Weights of a small transformer language model.
Size: 20 layers, width 320, 4 heads of 64, MLP 1280 squared ReLU, vocabulary 16384, 33.4M parameters.
Architecture: rotary positions, capped logits.
Training: 432M tokens, 6597 steps.
MLP neurons of a small language model. Each row is named by its layer, matrix (up: input weights) and neuron, and shows model dimensions 32-287. Each number is 128 + 32 x the weight over its row's rms, rounded and kept within 0 to 255. Numbers have three digits each.
After each neuron's rows, "fires in" lists the words (lower case) most often at its 100 highest values on Wikipedia text that the model never trained on.

L8.up694:155228153143125147150152130160113141160103151147133154145127128093115110151139153157173128168120139120102106135081100099147112171147182150144128121165151112148100114123153066123100172129099152108105144112113134123169097097139170152109102106176209086143124149063095121123109094065146088131047124091175096144168147080115143143137138163153175160081175157133114124142151163142165114132166120150164145140080085068132141121119101130080170059178157111093144153158079158091177161118166051207129098143066117105077094160088122194173108136165120110114118133098136119094142154156137107120111151138064136116104155062141154165120152102125092120104132142140175144122054159093139093181086122132094147146105133109111122071112138155073078127096122083163164116127154196180141113149126152
fires in: "in", "for", "during", "sports"

L8.up782:115148121115048124173143193137142105137118174148110198104157154127109088126135184139116171174107083078131118111137122118145057149141140145111118140164142121114095186111145114105078166140090093108123165125140105177155081103123110106155125086093122155115114110088112115124192123058151134085097143149197097088148094131137092128164127116161136155135133150093100131094144172128153107181115123121067141114187102066163136082115153145132169117141123069208169076119112087137177077170108075106060134149092141113084138131162120145152116159152101158142123159114137121112124172174135140192118177100127098080109148150104166125144138131112145118148137129149112135200062093150173134046106150150124066076119132141178137080099154102146053133081099058126061130076073177091130120107095151
fires in: "for", "in"

L9.up762:148098099144148099173088177136106140122150079123099134102139175151175064171139147161102163150110136135122177163129151058123062095194157133143132202106122153139152084102091128122137111096104090135093123154169114150196141096100181162138132153103110140075181165148128142091162113140172162072148114119104105159165130126059169115091090094124112141156122118149172143133151170163154145110119133118118064137104178152098056142099145149073190135104085144118165114096218140143147138139093135118117110121095112157087204100101144120131108082134173099105149116170131152147105126083130101167158151135132123122163153158057133160089102127093099108162086050070180109150123167192167143073102142196157116099175149142125179166126155161101161129110085100087088123170116106106124140081123110
fires in: "i", "in", "to", "n", "on"

L7.up1055:147136064149132180140162106176112105062119075094101104125145146104120175076150155137092082096102111147120060207121138087170101148154165131153154119092095182152135061118144085149138177119048162094132115132142114108179119176206105164081146116125128155146087155158098119078122113197138081161115184065081130162159105093089163192191130158056149151119121124142134149128096138137162074157152133178104064139083131103107168129142236099153127125078108155104148151143071135146108153151111136122134138096124145150151145129143132146109192083102162169111066091157141120151133148116058116122100148137132100168158055134083102121131135123125122089104159094127158095159123079118138111092146180120136134078113143131152151084102137112137125160122121106151130170087068136172114126115143121
fires in: "it", "i"

L2.up897:166083100065134132138139122116117073165130169075103119190129097149119088109154138129098143118126123188111111125149194139172148137132073115148124109117187127119129115140066166102091098118157162102148143085148066177105136182093155203186135146072094085120074143220138160095115158103093073122128144122095200099183152129164077115091116181126126092161126071090111165129191142125118146171143138127124157159130126211112094114153141108091148143145110185135146087162118054140108106153133105146067074155101150127127060187078129137065073146121137120201140138118119154097099072145125111157118105128151115118121132122163147141177159120195081141142120105136141101076138199135125122152153130114064118097156156147142091048085147110122140090116128106113133142091106061178128167149090127
fires in: "until", "since", "early", "because", "late"

L9.up164:178116136104077156152122158215127139215135123134098156160154110098093133133118199168093179127084150113130081122111155106096151112123101128127161150057118066113161120092129160147118092095114143065175160122107085187063111106129170141117082146189102089139130102102102139111104199154113180047172109091148174121110109134129197094145114155102093112162113156154131134129109107156122131132151104089167124099090129154131108177120153155124143106121141154181125168100169138051194135195081113114114089105171128128127131110117143142154145086115136115151167137195140173135135174146093114136130127095112058085136134148115204120138103096149023130152147084111112111121165163091161098139127118153146120121169059139126098118101138190160147119164130153110101137135132126173184114156148126
fires in: "to", "in", "is"

L16.up258:048156168114114123117123165107060128077071151120092133099161192107148093098114082112142152099150199086130139141105192145111175103116189131153173069134122138133155120164163139129110085124128147082138078140117059134136075117111056134100132092154132178107145138108115112160101180116095159122177110088166104096113123154160180132083118119149065116184099123118119156133171100104117147123100153086130146112116132187153178140127192212093133210073125141150081122154076111150189169088089107149063158094142119123127146143088160079119119081096140144183087147195162099086145130155101113112202125140106082100153121219066111098144093094136133138119142169182140161161149138106103119140135124149137115116147130179097176088078129142147109114165135133096076126150143106080092146137169135
fires in: "was", "is", "were", "being"

L6.up1008:128162151118132123127107127026135157147115189136114158066135134138091115105157107139110172102132069175090114121105160124169150116148104084098195084095140103166155132071156112122104094127131155100091118167160076062082130109125105070141143211140159131079102081092134147123095184093158141101071095138079100100126087083146189155152098150171127104158144109106094127187062098072124123164123108122135148095143142160095113143164142168111192089149140113169118139137105169128127114140191150111107110152174104136140179114114165101168117121086129144149067131083175124102143141112095149114133126146133128164165207131116183171159153080105158102120135156128095100145106080121116142111127131132156090167110100143101089124133183081132125159057138176108080139161114138077117105096169157
fires in: "of", "louis"

L6.up240:101094128176106135130141137089127225088070148121175122141130077139167143121120102213115151112147149149134099137165153093124143169061094156095119174121073110132176187161153175122101114130110142192126158126088089105083130141142162084174130103132125154132188099124113116165087161111146133148118177103119096111152088094103172120183075154186138115152158136145130074157121090105116131154158149133108171119076141063097108096122123163114188176088126150073162115054162150129199068092166150112117145120166117150125098102138140159057072129137139135189080160087131123153147143166103127113136132132096116089166112150134140096123087118096060058114136119141107132126088126110113086092124181101123104162144111142130123088084178099174163164093128189073159140186173132099121152126104139
fires in: "of"

L9.up190:124157153111135119119087143165139110121159089109167111147183174120154063074136187147168127138127096100085140129096134049204095161104110106127104178096152148120118137122167136126173080117152114163063132150080144124142120101216104112077095126115111120186132134126124123106092159083119193194192184184098097158055125106124170113143143133107129142203150132155144075107104100139129201120089200148146078116118121144132088116120146063142116148103148127127113160127080169101163121102067123160088116152204166157119106118179074113101121159099108126082091079171136128182108130087180139154193172108151153134082077080170130118101104105100089128121098181103092137115126121084110059151115103118138103160186085147118161138097066116110140151160120193121117089144141139128158121138124092
fires in: "to", "of", "against", "by", "from", "along"

L9.up759:155105111098139157097126109137110099144185076167080067142169117148143131131116101162079142140099120110139119126137132113122064106179104107098131073177149231180119168120136128114124124149125122143143118097134129198148098154123124155119166139119129159145158101136111088119101095117033171191177109138068103141094122114103148122172059146122157150093140145185131110067163074114163096159158141168072140114053178148083137146112107154075103120127114151092098168110123137191177094123137111145075128149125098153101075129143169154142165160117084113070105111156108108097102193062112093123080134174078168124115075129083103197064127155105153133142136112159114108094167109183127163101179139143123166130143191103123155154106148142100173134134173085083124182120148114131153219104053220
fires in: "to", "i", "have", "having"

L6.up167:083108169115166111165148099124086110103159136125156109146067126130102073161122132194140075175171126125129134103159142092104123155116124129110206166136187088158195077083158135121115072096161185136154157132114088138131147105160157103169124088201112106143138150158119102106099153119153105080139162154149122157122150087182154135129130167148151139111096098100141135138139067117153131099151062159106131090122046207075195091175125195155170113144095091162136112111108075161186111124131068176213091147133096040080112146159131164136104113171153149159157088151139081099136175165114109139113129106081070122131154151114101123155108114128071160170146127128154130162123152118160122174144111128142043104172113127110114106094099143107116172098133107106118077066132134083115133091176154
fires in: "as", "in", "and", "for"

L6.up337:128178175134094133162147127098108136089098130097141150119132111162126136138098169173148101128105185114103086132132127083145140085148086145143102147186132138128144132120068118101115104088159136165184146137099129110142122144147165057126193172156115134165120144155135084107115152126100099149055142137114068173152109150173166112161117112081212070120125163180114160106131092129135127064155194160159136102142123197133117131084148198067153162124121127118092104120108145099170113094172109130092103147126139138120084165130142088134170103087140121162062115105138092137164094081067102066177091144094153074111121081109156095081136097092137097162111140117125091109043116118141156162163106092162106178162127167162118079147172135156139088137104197008176049119145126153151156107170129
fires in: "of", "in"

L2.up178:135112089097210076179154147176149062100100131136132123144123101141166147140168098163057144087078088115135103136069147095115138157079132108161115100113118128130245133148109131088135110095131093068152130079091130140165069140112157166126203114097123093116131118115120179136132124143168135121127099107146152141194148150202175134103127146132114065142136082132156191119132164141141096186135109155120165199097171149111159126078114119144129185162124123112095153102149198164182118089164110142131149173165131139093140080142100157092093174133119084098091129112056095045102127121122096138127068114151100184122098152145194086142083121203116163191133149143118138073098174090157095115107126100111120092126082073103111113136050120209128115126119147152146134174104152151099127108117105
fires in: "now", "already", "formerly", "currently", "officially"

L9.up1066:134167161108136126158122119118139108142186096120112174116117144208148143126160109108162102119166086111101105100080106152078133110101109195066136174112120069204147148047133137123124121147106117138171111161180114129141118105105130140118109137126136142098157168161090181175104143106117100155100090091096101126125110114140142158124133108160027153110116205139057153099124080083107128150099099118149110095159145150157170144135131135109228106063125095170158134094124118127180124159126163086109118085117122144141134164038179061130144090163060086097113160185106098085180141139123086113100103203116138112076112109150129136163114120137149145124114047115068141140131155126104172110192152113178108085149172120084126165146150135168147131135063101165154153148085179138095121089189139
fires in: "of", "for"

L9.up766:124151208143068159155149138129179170157110114169059206101164110194160097109108111112142122116100070101136166160153126119144171087149096142097120173083078160196194142152170131076142121153138081138149061103124075111118112107163071172062116135115119171137127204109151177141142163085084109114168136185130146080127121135088154142181076159092171098170145177146129132160152106073061150126128149090127103141105096176108114134156129155145123137118126109011078133151101135130162117126124109102100071156152187091088122112109136134069143181135129138120109100146092098125109147104149139112110175102151111169127153083173131174152153131126099140148099131093122121142121093162138091136086144059104097147175120103132152103113125154108205134162127112108120146137149099117153095159129167
fires in: "of"

L7.up339:099114101194179149111150109111082071153160134075109109093173079117083135130138090118124182150062096104114102131160127086099161117092093146063120170086140129089161128062140148149149126093152108111143200146156149119143127110129082110117075173117096057140150130085147133114076106160167134114162093127135094162172093167146224131176160160127142092112085106100118172116198088141171147156125160096164149149202127076106083110083130102101153125178170128059163116170126101053095128108117119157114122156130158099162108084105122135137158115164162209131148091166200158120144128168143137153105139102113148106124142122158151122105082102107113213164116132184115064074138077094112124149138083172156112122139130077164143106166183072109157142171093133091139093174125079111167076142137125
fires in: "for", "at", "against", "of", "over", "her"

L9.up493:140120122086074166177115134208107133196106112188094113078145115196119125118147137138114130134099090159113057162134223148169104137132143055168086160108157162078113149181154086060110127112153110104163146133156169144088100110130140088118152110124141098152111128085072178109169111107173157144099106122144154145113139099105105152148125069121130075149163163154098142139137102117140063158149144151098153143105133066120224118156119105061149109117100160136092145105130076181173090105131105074134113143144128203113163137141092158105133119107120108108158122206158201158138137139065127158084161017127084155111125040087142117143202129095166085139137175130091134104138109186152105124131138081113175102112123151077119139146142125153131103124126062141108138147163134105144155124099189
fires in: "is", "with", "to", "in", "of", "are"

L2.up782:170111112106129103085136110108106119126124120145071138173112129100137076096094149202155072098116163083129118181163126174124167166209086114103147151073169154163092112097133092086129151107166117087093156141165184196125125149061097144156109126181147082175091133136147078107164167142105108044123106129153126148142195127113108079159112124107119123143133105148168145075164121076160088167164136089123143149138129164178106165143154127162123159150113162124089072143123119070142054117165147094152092169166146073166080175107124129130053067128140114112116092145130051119127150088088148185125134118111113105089110128090166078117122113177083156122141084119109109052126046111145137169144113122112130117161115155123054041183121099080118125118127142136156100161118075130181171072081159
fires in: "until", "because", "according", "since", "after", "toward"

L8.up304:171185122108060165112096059071066148095135200145080096083138125160124182130098093156190121090109117073127049122122137116121121106170130083141155146126124182153132141140143127092104134126170096102147111166145211173176094076154112144081099121126146162166093117139156125138134107176075116136143142124097082152145151149108117169156103072095082157153107179123101148075140114064138071090170149166111110197097115104172183084116087182093110137107138086139082118166106128119121116083122135153164104131164098169183116141134131139148091132125127127129127146148095110105181149154163152152072183166096108124136153125081057099110085117144140095141101164059143120126180190104083052120130104175104143089148073126089117102134131087106122157170105141154118166149122171134152119163193195
fires in: "to", "was", "is", "being"

L9.up102:099120121104126136141128157181134152116108148175058106105156145104137121113090137111079053110125155113100166119112153032186112093123177083179122156150157153132173052179151098140142082098136114098103080128133142202095076172151050155088108110179122145124073112081146112110132106108041166130126154149208137149079192126100065113174104100134169098204153113121113128132114127076169127187103117116062158103131129073138129157131148082088111144141124164128161176133142139098143141105103157159075117169156159099097126121178097093107142122156138163150080028110128073103125122113084170183108140117147143159136170123186149191065151145128167110138117111109133097161142139138137119123139131105124149169165141140101135115157169144149175164120126110114094132081119121119125125054149172
fires in: "to", "of", "with", "by", "despite"

L2.up879:043104147095089163135075149122128102134096119142136135154108133072132096153134077114127130128133087174121088079146141152129172174065077149154102092139138131096105177135126151103087130123117088131134138105196132171149165127102097192168171170089097107069122168124147104061121165135100145132141052161131176114133149146107149124157108137147130021089176108137172119114144163063097089082109123160131119179128167084115157105117172147149094109120134121110110128081127194171091141096146167074131197107103123119105102123084069137082147162090080148123081136115103162090129119145059193101161147126165160135161139152186150072129107159094166177157105172122077103127162121160200120105123188144156153122126137092176104166068205135114091133101143120172121144192060114136130147105078135
fires in: "world", "man", "vice", "nation", "boy", "women"

L16.up281:130126073130117086122099131112153129039137080135128122166159098107114142124148177102151145116099123181155074140066092154150133180112155105113045094143160075155124097123103127105155140155140132168094131146165156158149129155161056198148171140172115220078150169129126108088093092172138103122173166158056144199136089059080102161103057134139153124115142149114168158138192100140122097161140175137113106130063145175108135133176184160108144143145113109117060125122181044174106117104065105165111117116087073120147105110143102114159080117170105139093117132136135210151137172096145094191121101121159180106105079113123134162144092129103187084148101096155146126121142111128095136173146134154109094097146090093147109109163119105132155170128117093086138131123106172149120150104117124
fires in: "i", "to", "have", "who"

L2.up84:178144153079133085187149115175181136102157098170160097102127126151173109097175134168142157143125152125166082174091115119085081154104177144101110057124192122118141133133188096118085141135083147076117159147124135152105114130121104170110154099224160175127107110111118160157151170132147109110148115156125127145142165165136138171167162155091128102112151086174191144051099105141151140073147143118131116157134138108103118106088151158058103104108149154153131119121074115125108095164139097111153136131123057100151127139128114144136149083122134170094109056126100175138139141160073190198114170132095132180140134153156145105104130087131122172094142100157157127121142116101127202103112161171142093134180098109085131084169114128151102122060107108159089140168128128104038086114099141
fires in: "it", "he", "they"

L2.up716:178106119147084127149117206170135140144093149099134116194144148115138153110115237102149135098146119114133115094104133099121149126122117126106141178157124138079100092140143140116103155127200147148120128129125032153131142154146143115151133175152105055071158108175068153121138111153096142109093065055136181104155134074165175177158167075133139085117157090118143088144164177178103156118144094134111123136108082132090118129173149126137106084121155188155114141136103124088167106073175108164089149143119155130119097057091106196100100140116138186123091132101146116108123159169133080124108091147163145106108117122147136096168136115173115101128178128116131182074172120135156137150119129082130090100144089185143076076118065136140143140133128109113133131134146098109076124144138112
fires in: "until", "began", "since", "loan", "thus"

L8.up952:225124131079143132178158080119130107107145058117112126134131132104147092092143085167169109103094148106142084121142144135167172158144139137131102096161135086095176199114121144148120153123070047142131188152137167129150068156152118153190140119134171138223113122056150124136120112149181137085142115108096112162109140150148156116162129102121121095122137142119096162136081115179151113146175097205091110153125155092147140149171170116147074102184136108119147123065086068118135099109096105133072136129130071102237064161087109165165106115091145113168138112161114128101202142132095110160106143163110099146083125100062116151210157129113101118166143115165153086156172139135154109103123101089119147153187184092093182105111165111145091135090059135120123058097067087105129105082126123
fires in: "it", "they", "for", "i", "don"

L8.up222:101145115103146115113117083117133098069119087130137076133029103104148099181147127237120092163168100125099077154148124075119124138103102165139184169136138100141112146147155095139121145120065097128100131120113134159148136076136113134153130095146131128165121147207175101144126152129110105099179170169120141142146140201125180114180130169099084121181099062120137101153203149169166164155172148148149127176107169099090096111109115144113125131117081117162094116104112194054112111112090083110094168142095099192153116100123127108121109114192144109079080142116132103142079154107063154103120148092058083190098064150136157159158188135158150075116166185092200156139093179112138079159162118156121068103114094137123138105073164169125114122142141117136100126099108114133156138090088158
fires in: "any", "each", "per", "every", "a", "which"

L7.up38:108083144098175089162196173142171107128148134180073138132154100160112103151163140105145092128177084128126136107154085171102074093154091125156096205107077193154071105108173185032123108195155116087103118172152152153124142102181142186073117096110157111100158110151163180111132132063099159129153106129134141167122135089101130136123075101116162147160141107134138113142161121100104157146115151111108071060172162111150123153081167085171130133117153113126187161112105047152136127154094118156112103139133113128142134126098125085117165132088073153077104122150112082089099071117129158164130117193147116128089183090134073147048174098171129041120110119186113136114107105215129141117173161109125112115087099162141085120113106146113152116096165172151120114119139110083126132139154118
fires in: "of", "from", "with", "to", "item"

L8.up252:117146116116115101099191108147162112208135133150136184065185094147168129141135147127135174105143098126109158179119093120134091091128145107082157162106058136083057070153165058157107150143139119104096146098141101146123090134096104098098121161167119154146164159112110164092132158081111092115148100168093144111144133131114127135143098112090148151081144109183151097117090181168111128100131087147173158196154164184138090164156155111145152134158167082124189165163166126189090129137140116101095126090121151114120204124082124107114064065134122165079154094146139113108168128091110145166150087117082133178126133153130138114074147102088106142102184139128104121125149020185120102160175158189139107140093120125161190165087193085117123102061175172108091153137090153071089095150097094
fires in: "of", "season", "year", "top", "late"

L7.up1129:085160138122176119078151111129110164131186134148123161145177103121100124159149078144128092176094109143082079081171138081153076161129163087098074111134117103128110170076125149151151138084129130127201132097131140174159148138142143141097144179144173142173110144125159106115120127165097152127166142099121116146112170147175161131099095164130195113145125144152161179139081158076163120147138132157114128109103145152083120086089136104126118095132182094157147101071137185148063114095082094164122153079071067131176119142112112115216128115143136098173079113144118185063146140182128121164145086120176139129162135127041125130119108134086124134057161154197100092081161175107148134151140193109171099150188100105022141112122101130119106139084116135146106098118107135139114148162147124
fires in: "the"

L9.up189:091082105160155144184138155172126149090129147091122136157092091082115107134129166181168097127109147056049152096120121123166070091094127077191161101144121136108145111159117151115124136145140089139140140137086131098149175119105146091130169104122072173113117113126137123142169104108087099128117148095112100061162159101110125081136117106202148119099163170082136168153096136124058115173194066105158111088099138087141147138121126076067174098137142220104069106150145160071133069150061128110064119125097212119150115159127193144108124092132095101104178127098144121151147208150094117113076148160135097225115080082136120108100172110114181083128133123071116104124173103097131152155111122131097096128158122153102152120124198131166147099159168119128128149109098131182116167147098124
fires in: "both", "all", "most", "mcfaddin", "mckie", "missile"

L9.up899:149092137125185106152161179167104100145157139199091167123189127163107131119184117140077118095132099098129125098115089127091125116105122081075129208147136126143123102029173155161143147097103111099207089173105059147097131123120135204169076160185167167124122166125152170151089127146143113204139118091140100177124164119104157148133115077154072144129124129135077156160104110086098174174142094121110128124179067124143132115093084140127138090086123134082143145139113145099161121063109157100036159128082116144104125105120147102108111096108081176143167091207125097151124147149170109119133160115079129119080145111162108124139169086130148114191147119148095113125131139098115126073128107051146167093143132077126126046163103071111105157113128098144158127174084108112114141144174153
fires in: "at", "with", "from", "of", "for", "joined"

L7.up1097:108140117145147132132119163122093091096122131143141168155119068119133113096150114109110171157133127048055110098134139155136130033079121125154159108118093150123143152159065128097132086061109109167122104085129082182148159109124135156050192130128156050181074133129145144099155088138114132163193141168103135147221141073170163198117120183171158106108109101117104147170182155081081193189102124157140128156153082168124102053111098094095063142142094115147154114152112131107108151063138145140084137097069073130127126131138119165136128166128136069149117126157147124179106145083072099186123123161204114123170178146143133174093101107119143185129094129166097162114161136175137117121126153113114064129161105124144083162090122089180167144122094073145131049133110104076134103211143113
fires in: "a", "the"

L6.up52:140121147076111134100143129078116083132191070101158143138136108117137063129165100093167108155199154118103130124121126123163107155158161112160117142143120200067197106189110168168159089198125139069144138137151168103113155082181135147111159109167070144072113213151151131144063084103115166113089147145107093066127125090122149103083134108127126130091132143136123115086086129165111135153135144114185114165156138117128082158113129134102134046106103151116118180098072161140158138150141124125129116125175191119106179172137168075150078098116090117075143157115108104117097107148108116144092037152165109131114131158237130159091165110173090139131129126105109126113164149158117124111116107087166112128082123184119225150137201167158156082089159130127091142110127125093062107089138129
fires in: "while", "most", "followed", "both", "not", "all"

L6.up453:170090162112160080104111102090128118167082138139178113140136118155122152087171073151125139154184161123113115129120154080148122116064105071093191159145125201116097164149099131168073114118138198122116178140146095122169102123149175152127140182128163108085174156211116077120102139161130117124139144158103111135134098182163151133123122183111079112182126087127084152113059119091098120112139099158087131109103140182084166160154135178087134142166146142097106166138131152132149127139213165056120093137198119117090130085137131149121105159111192068140128085170179122124127118132157063148113123114140131099099129134070153116162222137108099102124148125171124118163170174170100050100165167080161140147111149153122127129130085103171101056142189104146137131099125115070128145120156132
fires in: "of", "56", "since"

L7.up45:120155154113217132144155102079116153074154076109112108111115144158134054194134133126113160125170128130063150099099112072131146101089135130150144095061099152103125122160123085149148177139132102155114181164147120092120132095182107139101132130119101107137092161193156094139107164132136149173146144155104117136076179138136180093176111147139087116162103136146170135159112093060204154174143159140081105137144121105079102140115116171188151115121105160150070138080133168135076109078110104141184149149120112162147117102176130136088113099110121160098078090159090174121088070185089104151144077054122113126143120123082116186132071084109125050124151167135196142173110113107103066096137129171080141168169127116148104126117180129096136085200158117158158154125193110115157087099084117
fires in: "that", "any", "each", "every", "yi"

L6.up786:138117151170112128123127143154119110174132117147119064125123133140159144100129139169106086088166137154133053114081180144157115146121143074138097147147035066145157121094162165137153092135141142148197146164124143164146075126152133134139101174119129139186142135125137166111110111096148083160129037111114099173116116072079112146162134114166124165108190142081036146125148151108142092129093145099190156119115138248151181127161117136177149066154085084111136220115136138142106170103092092110165167097137151130137153095077112089122107080127064132076117158148179126101117176162172116091066161127097159162129137081126117110178130073062109176149131120061118139137116084133122119159116157116169174098156140112117123120107129121169125140173089056204145081168101126110108159082120139
fires in: "of", "for", "on"

L8.up981:161102155086115106138133129137117144151162104148097122129175114171195103143104163158124129147121143066098135099159147114159170136105141191206098100116108145158131165165145080150141142114170117179123141123227115164167089160121106091100087096131112180127124109142109156044116119150174148124150071130137142118139175094098132091159129128166096118133114156120079106118092080118125059131115104161113207119115122214146194173169070151106135113100157098130120178120121139164170109105113166117192127115162052123128123097158116090139138138121125097114129081145218054132112098072111145133106169145140140131172168175107154124132194111080146185174099113121124134090107088120144092084216088107155196142172151110131103107123158113127156107077005103089144104108122079120130192141138171
fires in: "with", "made", "for", "make", "scored", "offered"

L8.up730:132139083119114135103094092190116105135132113121100119120178149159143138099166094136104142125150082159123099127094132083128160105177089112083087168065135066115156074112107147082130117064118088148191151177181145169176072118138135145090157174097156130158153173125150102057075109119176135138120078104166087161122132103151117173100091118112016108122061171119072182157117120102166139140092156137113151185150098157123169101146123112117188107169134155142193187130130104082163112138091125163142145110144120127111173192090138084160118174197023089122161148143166121120142118154099096134161153125076182153128145075120117175143112077068076168128121098148087131161102130128159108066130139091166147089130162109062139157148170096138125129124103061154124107161123145152130173123161055
fires in: "at", "with", "of", "in", "team", "from"

L2.up840:121116116078116115132141131144067142181085140122067108150119093081122080172184091145100168074131122156103087206123151145109158137119153113150139138141098104096153157106134097102142141125122079114147148094164104120108145218167166156187142094122092166133147197140038114153127144086194093131107153166133152106137153171076110160146138111118153108122083136114174098109129072109114125077097146131138118179118164134088171102150162129170126093108116195122095146107123144152185162118140128131123158169147090167112116116158142138069149136097087129109084137093073060079125125093079101148121103141153171169124090107139120081127083125123172068125111151087118157127157145121133113114134151092151081101185101066107038166084159141131110128159085147163094136156082171142142158136148169
fires in: "women", "students", "female", "male", "girls", "boy"

L9.up450:097141100105181073129104117168091090195129146152103168110157114089181150153140155133185135117097122126074139125100141135122130105086159140148101180121122124120140047110130174108161136094112128107170077185142128145087049137165137143123102116196230078167159148119092103149097104103102162138052174087169159123106110139078137146106173114130095203168186154121087103115152152107091147164102107105169143127151146126105152121145170109028217162106125066168119163133140096136104170145097122130094107113094081142099134092137173119151141136143111104104144139110149127144113165154107076182070134185107089128112146067137092149130164111147121107131118057152138136189117127126139115095143173116166130176097084119086127091168141101153168117050128092123099127145109127095175173135118149
fires in: "in", "of", "for"

L7.up273:129133115057192129170104143125117076122130127164135141117094152100158107176114180182158152156129153117098141166156106077147113168156084093087134097145159084171136118109115144127094084088087058144110143102086090093120122101236124164141143131162132107097089081153101074142153160105152114155095122086082115072126178139143105143140077150069165131142101120153188097054095181166169127174127136105109082116100159127102161094169128071143189136136111122149109151114129153169158113069122096160177128093107148151125077116086155151150166155133152162110123141117135113159140132142121110184064125161132127084144086122121123124077106144203161144094164113113120125098118128071109120136122080173155096177107152102146063127157112144106129119116155084138163117166164158068057145048107125
fires in: "in", "by", "2007", "as", "2009", "2005"

L8.up124:118113093143085070113161119182151166205102153154131141162125158039173115106069143159161100103145125115122096073088139099135090117098104143065196159155106135125123107127177182108107089138154108113146163121164117088124129111147099099142096152164123132085161123128074163144115167057167155219089129111122135181100182117145076104108090098125131093131156152062107071141090098171158213124161156124170163125124146247128119125142129192099111120148088145140179205098137145127117041132097116127126119116122141141135160117103115092100099099061137150117107125137121127109160128153081122105190165111079121129068142127184117136135176107196124121155144089156143141193125170184114122100159109129171120110122085113109113117142125110152142135163128078146104085111100055123122173107083077
fires in: "of", "from", "in"

L9.up473:116138132090085143165092151128159134116124120170125195171102157070101056166126110117157114134100176134114164172150124129151130116130126154134110214131121117136150082149104091125159108114115075165141151111170040121137117062153110126150135091102083059117146161125040176138132148092150112098086153111158135141026068079102130157131117119152175124112091112108102091092163168121135187143143195131161110104107137163148181088135159098128151132112152146125147172131120122145165170133123100162105127121211171093098144171103090150125127127093063110110160163120200111125131145118105154094067105124173157120107120157076122146109122158116165118152144138111142124209127160118154159080086124125129092117162092145096098136192161128084138114118158177092128108158162171114198169104039161
fires in: "in", "by", "at", "on"

L9.up433:157147125106124171178153112119093157129183116137110093136143111127150133144157132163136135156152157121132163145141092146123151132073068137135059092114088192156116056160180052145098128116065119147201115121135192116099097195174146163165129177146195132129217116097128109112118131138080049141162142141117119158122173114085159118176085152203124095139154083103156137124098105089154154162156156132116115102139143200142128096116076178090093134141148082118178127107098104140081090075100145170135153119158130117149142103205146106154178130111114100178151143158157191095181119144074111161103128120133108129112066138112160110149104099062088132133140068102148108111125094107095090199114089094095185150193085131147127101086090082183083151062139070106128112083117144112111134108155116
fires in: "my", "the", "your", "good"

L2.up1080:124064113111138087144150125162112088134191074152143055132162127166181140104132130173143155127138169103134045172169120150052094174103098101127067029101177119126089139125127113162193100134073100101103140096192166150157062190148107130143160150151088117092139123168145150112145173143117136124188131123095154120121112149100141074109163097147099082141145071132077154136098147082170126139161107124076193147070161156155143162142135145065181142155114128083124140171094131107104104138120140178106064176133098079167124134124149111152195120097156150137094133125124134101168162114150153075107096116139128107102142120095140091109163127134186148174183110106120129135113121110109167160126185143093149092192172129122110134099113107169094193120123172064144133110091136147208158092134205
fires in: "my", "she", "is", "takealot", "ve", "your"

L6.up393:136111129109144121139139141169158159071100146085187121122109187077184117081124091143186056127095188080167146126139130167137081145130174090125097150100158103102165091145140191129128102102106086136168164136092129125142157174148142153176107094092113109086108115142096123112127121153097101135090137100106145098110180112096152126149084181077126126152115125188134125130098132141108165142071080130081119127108207118118112067167134149156115177135125095139172073152125134127099101134139144156158147170131133149178120107199129191186131118100100159167093092106138069136153222121145109145153130216095084129180098156144051143119136166158169143091109118115140089126139108160170121138126100180118141145161149122119146127144196021128120144156144111146188142146101111123149080112112145
fires in: "it", "msra"